MLP neurons of a small language model. Each row is named by its layer, matrix (up: input weights; down: output weights) and neuron, and shows model dimensions 160-415. Each number is 500 + 40 x the weight over its row's rms, rounded and kept within 0 to 999. Numbers have three digits each.
After each neuron's rows, "fires on" lists the tokens most often at its 100 highest values on Wikipedia text that the model never trained on.

L3.up1061:477510442450479506407524496544515475439465578545503492527449485509436490554538474495500601450479539521543467503518504507479490493464517503498527439547594603517533478503488522502462502567455502467466541463445390490430466472522543544455501506539494512564528448450513511504494477631487478481460448494501494434504470522489444461483515489438519533478507446475490466526590493564555581457495506464487478376578500551488535536453484496501476463472467410570473474481521478476486542517468424508484511537504515539530436537451530552530547461528560543435482502477550484506582493521543466465495462505509551439597544505465437534515549482524485424457563511564471450494490543555494541566515491515568485395509515544505466446438537457524508500487530533531570570430491559472512415489422510
L3.down1061:493481576563571457461484505493552505587513455546537483550567538537517496498450538498496447531511543544510564534492506435521500436540535493481414506517493493485505371522506453529508497506476514516456565476547522550412531499518452484517543445560479433493483452481518484511504590497454432500470463496525457477501562486470537557502562563483441503505536547525446475464456520449490479494423495480542531505495489479497520470500489477501506463526443543477480499476502523533529460552522545428471476495485508435542516422525410484503491603543471463517466476569471525458554533503578534485530446473523500510525456550544532384482537504516477575503474530449448422543446492429494428420422495498451531552518452557561482566558481544504433495548477449458474484507490596515499483458547513
fires on: "'", "s", " this", " first", " its"

L5.up672:487495511521497522518555504533544518529499505487501546494470461530460472488514548511507480442488459452491473568563465483436466572569512459476518427582489487528497533505492520536465464453409446519418556493501428476496410523472493521490440533534520523467535484519534494566535500521443433479523421444557598543566485522551476457584492515476451541559484576504508520473460532422480459531438489554480487463510521512533430464491538547538526492469486511474484485469460475508520495494607502468533497517454509520491457554474497488498456500559588466494509494481456461502517490448549441494430455445527480542530440491513545500566483476479535453445443520494518510587443549485507531496455498570512474419549445514472496582589481515514446453482562523502504522585546456496508447470512472
L5.down672:477543468513475491483476486514483551490502522468472500430516431535514474524553550519468492533485536463475471531495460480544529544529577468466498388604595433483541536477466421526432465447462509534557495527575469485552477458517493470457449489506432506551568431523537523431483435459518482523522461419538590540507499422479511460518494450503472540601541497577508482508470529472484559588501492498469415508534590491446435490497489519539512504491496557500527508429480519492507523446518470422533444571455480513507459553438532512497499516566445459545522480458516515488558483504561432481448465468530491569485482529517475472516526487527515501473485556566506532476519534504569537546474532535544483445593419521453441450514506487510572421453477504464477551527569437531473475502438525
fires on: " |", ",", " 4", " 5"

L3.up1609:539505559408464431512398447533467488489529556426484480508475541508432514502512488509534540533493445486508452459479442556480468476454474529504475534495505505535449493464547494527555508587510483473519535511547532488546472482588502494542472505398483518573510442526498506491505457527448454457528457438534526496540486548517520566481528465545441552471442452423512472505478551555446506504432500433534454483519559518457513500577483472546483461559508559551470525471479503477521565457434496546478485547498470539491544442515601507444503526498496515554404516512495417539555544437528473605535532516563543502488511457510535494565499451490505473487444482464430416490558477470489580538502526520560511514457529468511497502525553487456501535539552518527559469536499543531483493486405470
L3.down1609:424433495420516499563472512501537470483492563562529450480470579550513535551493514482456515516478496483565496506535533480445389547469519559505454468528564459464583579473489515473482509542507457526412513478470455500504526538415521544592531490544476528529497525545532480482470491490482464453467487496479380493432463447474503506466413506490451554529491530507415498493487467517484485458472603509432471468497498467421490444483498512557508425503448482532479416519519486532496546528526524562519501463570482435553517515447498430533544528567564531584448540558434506511422558517534502480439522514494529539517564538503545510440515497464486501480480514483478547477469528471559492473486477545489513507560553496512474554534564488505455521431430472506446489545504542507459463499475556
fires on: "s", "-", " c", " of", "S", " des"

L3.up753:569466513542543498514547522514514482508465497523483549482580452492506549517454527447486525425504496535497538537505511546440507541498425519569480535486516509482564486454489524567545457533498535484471476517535505543509530559436515483481508480518536503473559543490511581485392565527558404531477497538524496518518509581519545500520490549451552506471464479505530517478465504409556493572484456469431523487465507535492451492541557419516417490422465501503405451526538492504518513456528562457531536513487454411465552485541531495494514600438580483502477480482544530507465486494418444516467537515512538454513554488499538524553457488534480522478498485440487513484452422443538514564487538524456550548489546506549502472506526504505450472551486519395452455510528452439569498562427558
L3.down753:459439589416543540384521514484529484466436523466437514445518573589519436511521527516474488531548478478494530452397565557510520534488506446438472539463492488545457524489508455547514499478440478462563468494506557474558494589512561526483441519525505483458528451444479427501560513528539477502480508465482514478466500493506456475485481523468506510535442521507499555511468531601558471459418449549510404527461446535531533523498443478549399513537508580460527498541410501477567548423501421490494544536534442467500512534518527548422536498511493491494535489521483439515487451446515485546556546496564472533477565526521525533502482545492502499511511525576470429537463415546474480513417490498494450476461474515518494494563484499456502504444484509537464442542522464441431412463554442
fires on: ",", " but", " that", ".", " and", "\n"

L5.up891:482426412536485499480487530521474511542553511458512534540442413499517506567503533498500543439467451517474449536485456517490556497477522514446472515430510413595528497484523490509518539502418464477522605488527488531529463504545483475502559467485526494538514590497523434487528552524476567518466455541463496549482497482495507455516479464565416506573487506492537617542464552488392501467458491500490429520571478480557495498497550428444498444509459477501420525551531502473410502553480603474540490480438473423501501481592445486523551446531480486457531509489462454530538509476509487509516471476485528450533423490491463428565533453519463473548468572542446492493568490439466521520487514566566499491479459529537446438496464440590478505573542502480546478465478473476531411544535485
L5.down891:434480485453498448510535518542507510497486482536497506494537434514475462566479497487555509521520469465466423482567537467464542534509489465418513504504508559507486511490503513531490464490499495529531425537499492508558426434483496461430562454507497438439495496523452574430472494499488527478497456461504502502494545493528388553451498530526507573524493437520470517551500486565539536501487552524458434485426518473514562496527473485501448543454480501477482515544559496525481521524540470502454560457472540466548543471471500534547460608511457490503453499453541516504503474484440468556529534541553455458439542521519503470501437491560465541490398442495550472549465551560497551415501494412469533558503581534483487521482572521471420482474548495503505499539419511525477490597451503
fires on: " ", " |", "s", "-", " (", " a"

L3.up1250:507509485498526484495511552477516531494486537479487488533542462459449544532456485468541482476392469440498510508451433441473552381482555500566518455550501519392564556546521513535525479509507553497572469470552536538530541467421462482468558518500507486486526515506503546516505526499498549410439513486495461542492533484484538503430482546546469485466492498517471531530445418456501542517474469498583402505529498517585519509498453472582494488501565531552523511478418593489522537470500469450488600538513506425433555560546489515532466518499577474506498562484507513477457432456493518587451466529460505463546478429503497489510529503521484493491452547427585552523532506453538574484566496455528507503561511521508472512450516501470489507422532506478456485552516462449527450468521545
L3.down1250:396519550479476532507540525464538460433465458505407530564473549533541566545407493477520490516444480604549528581502520578513477508434444547449503464471536456512525427469552523536470512478558405466464537555481467497534519526485488530483491509505476521519554503517502471436520522540496443518517596494504498506489457492444489497485472487457513564467443524506432516515523474526538487495472457604485525538511516504464499521574490446492448511464485530514493485490497574432539478583498460506523493418514508512517515505468554531499512498474547497477551469425550590543498521462595450547536500459517479510537608485512524517518524529474472439494489503507488505469437443483523532488436478480508452567502422492555581478462527481495557492514446432388476452545514537497491510516554461
fires on: ".", "\n", ",", ":"

L3.up1784:432490506474489520480470498434462482514570573498473563555443549503466521529505528495448526482423498541566413551551484503500464559539499470478434508428526523480457493590442447539510492561438435471493550501512494512513440491556467424568505415490486577532485497509550484517546486565538545492452494486573536520536527493450423521497494513502548523543550473512515525554486450505489560581491536412514477503457472440496484434467479425574479465544477526497468513569524493502451539569537474514557527506571501481508462468509527556454484524494496480457517473442512519526594575513587453583489428419519479503454491518456476535466499482489502495505533544610496519450496457490523548529528659577591551463516556470508458559498510487465515499526542448508584577478464457512488469507496474
L3.down1784:476519475540473477551462474461514593533494484504574479543549538569520540507523514462450449560456532425479483443453454560585487534465479443525465435523484595452508487491477522493469497537497486479402476464479470546470527445477539530574503501536503488470535524462468434561410554556440410502521492381526508525444549550548472526496479529523488454473458531545456481446471501474482490440503473455463444501466492580560435483516565472581495485461469531521519421514527511461456523552520469569501477511454474563469491545506479552506519497501456458464541482542432469489457496426497573525462443483472526560479448513528546507452550542484482484569499488480481473444422575455601475550530464531540486452599496538514472538572419446515503448507545564515482443457486466427547523559537528
fires on: "s"

L3.up1662:489496501554557573504514592532505561523537542469434494535437514448518482477574420434452502483438544446548558486475493509542509425520473501505493471483511473481531539480500557528521548567472541490477462470583472471562494499453474506565410528512463492512519491451523504547508501483516535430561495525546451486513480561500551476511507502484515426496497464514473529544466520502488524478434558491472538571416532548476460451494532491475407431511481477466482477520587527418494497520516461513448481556494485479487514485511480497573506541454446442470458510467508520549519534487490420474514497553453521502447482524503504558506522532537569477509522462489588448493499464456494526500465525523435471535616535443508504522451627481462478587557557434449410559555524526457563516499457568
L3.down1662:511448487473545487503457475448529429494464533520515493461580558474584450450446494571581544501502559562487445518474525534427497460460549525443435480464542508481485431572517541545487517478511494555544461484514523501486488512524491510563535505434500530462456496476472517516543513521497484506458479496447508466537478480450501524445504585476472496483469619495525513460434579481477490553546451420475542405576486416541608526479497474552565524517506492570525420547512548532523551478495505466531496499530480492461453541456516453412499465524469548445495511445487586414443536521460496502496520473524441503468554443525476460459399527508472551457487478515432570473464523514515507463507453487540556568404546550420550536503458446526515443494486523432555527522471475481525485556506470
fires on: ",", " and", " the", " his"

L5.up1247:532438555477578539556458543466517497480536519555530565455492550421524560536494504559524579519521530528474446536553557543560454570490491491454437497461480499495463479500474469518529560522469473463474425447478507518506498563494490495453506438447534434404509534521420421551476535538462551472507429432524520460504500520491499513563433449466491455405512485515482499517459485513520489473493457527423456568526459521517518512481476391486442447494378463498453521476510488567494557418610507478446521472494505454519497552474517489441494435452548494475446449475532539516556521465462543429520542492530494514510519529484480587483519404529558494552454497505421460476451452545508501509491435524491583519500479546483437467486513523508418465513505484529541526514587451449502542538467515
L5.down1247:433489534525477461475496486517501530463511531566462477510501443542463480446518396448464505445540463482424514493517518513476536507423545499502490476496502487539448523438543516469461585422530546469519526462575455564480479412500563508490522506464496552424498466482547496482485472489465540500507574517538497545534480491484455507477545544506478538563481514444549478424472557521512434475506523538455471494511479529480529490489509571476490465536495534517547532513561490460442455468442469584516489579507569469462490484427477505556493511495511527546517555551455450547489500453473511521491531554588562513494530526503469512548462464505499513422506489511488548497502489512512474530531511512434503528514503490516559501535537508557584466620474592449526493561490564478495523526521511
fires on: " |", " and", " to", "'", ","

L3.up1270:488483534516434556461486505512531453523437500504497489539527514477446484444473529517505583469545463459468537557525532513443479558554505488558464491491528544544490510526452475444551478448470504506586418433503511473507515587490481542504447447493520550477585517605509449557433460525572470531545390491509483491499462496547489552467467454455508476520452515486560509537473537461551517550478534461515543537464508600558505534462491436454494517515517492478466456545564497571609577546487537449495482479524479483553476472535427535460531488553471529555491459449520558514594535528546488551534413511508530547519502531486555480509488550562454504515437525530498542510454516563498504484459581496441474542539500518533502466483437504532460475561474528479462518523454425542443478510453515
L3.down1270:455521538493540425501467469503480520478412562514479452515468482566453470493611505504473457556527531473564480500487483455475524535554444549478469549541497407478474488544521493406452507547531493456483552516545545525581530524524452551442473586408554470513438473524509528503492509457495578526395506479504554520514529490534484513528491495572436455491523435484449502482493459558458441439518500492490500509477501423538465497395478529506449499437493541503533532511441564442516518468439444503428534631561469478446537455518545481508550460501489493573505512495436529502451483543476527523446504567460515511408476543486534466509555568500485547457489499478446497464498495527511420570594510516486508468458481572522493527508499537424569477473608483528527471432533552452523499496499519
fires on: ",", " (", " &", "–", "."

L3.up347:547527510443547524501513504539551530520516482508462523509524499559529563546622541540490500465480544488536481538489455534511425460485524348520508559522495517510513563472467471431557474500507464547440519476509541445507417544503469444492429519492435488440438428498538492481529499635533451523448515519512450423480515557553371517482387552495470525471497535523512526554560468487529518474492515506458533528526581484498507556519488526463462473530476466504465561484549508541467484492461449524458495469487515504418485535487479419505484460463488443486501473446574506540593487470550460569438485508470492498475479561431521470550527499465488465463566496556531515471499446440470516553484550484495488481472544534461542496488535479490468541456561467505554524528511426536553428525460521
L3.down347:495529487534479526514543515473460487489475513494499507506506525577404522493479458504559420490503487502523518488513546465536507510475552527487428479547513458516542458474547480501391474471483531537459469479505506461489496536491616476500452443590517447516537534482519514501528515513490500501564471570474519523529483551507443434514454520588529501526476473507467457486509462501473513488495448465478532532516422533454497488465538518512558604483474449529579470449517572475470520514476489499451474394543462591548566493410547527521463483430475497456478494430443536457488497471447452461499519481487511438487513496585537465478451465486457468519497563454498470491569448461525436416490574541497477502531498482541585514465462491573533527500517500468599533444566558471492573456595551
fires on: "s", "'", ".", " Albums"

L3.up244:427583473536488461524569563459528518408486482462468476474497481527482536522526469485415520467519493388557481456495502472421537463534486431496460482480449491486519512454513527501561570497476547477487557572507528465540461540518508476453451564482477514530541521442479515559503461455461481540497444498571569491458458460451536416552526513514507478472506484502499478441499429456525423515535517477443543451458512515501442490494425458555516506513486617465511535458455537452477501441524486425471550570438525424506509553478539506541512461485650523455502562545455532457494487480529530545502467542502422540516529513459504483454520529527502513479546584502598480515527524524548550504554520496506531433530500480496469502426457554514535501474455572556550488510503477537530472499481495
L3.down244:571529510433565517450474511541525467543525511483512462461542471520481502476497522525519514520505488505439516464521476527503518486473476594410475560474512477580479450530511440506514501512480506534491588450537452512459503528502407473484492485495575435511500472530464543427466456546489411522483559501493503479567463536471463478406431466490458533516523536545542531566480540487538566510476540537532468489559490470444454448448518493504482518477522479502438442501531498579471474481556493521511453450544449453511533429490449533413550480529455522490477489557492557503427530571502547482480451498447523534500528501587537508524449411503484502482434415483439539527527519488542479476423522558515469535494443427509528442508535445482532509555521405522412487529520537517511533481537541
fires on: ",", ":", " |", " to", " than"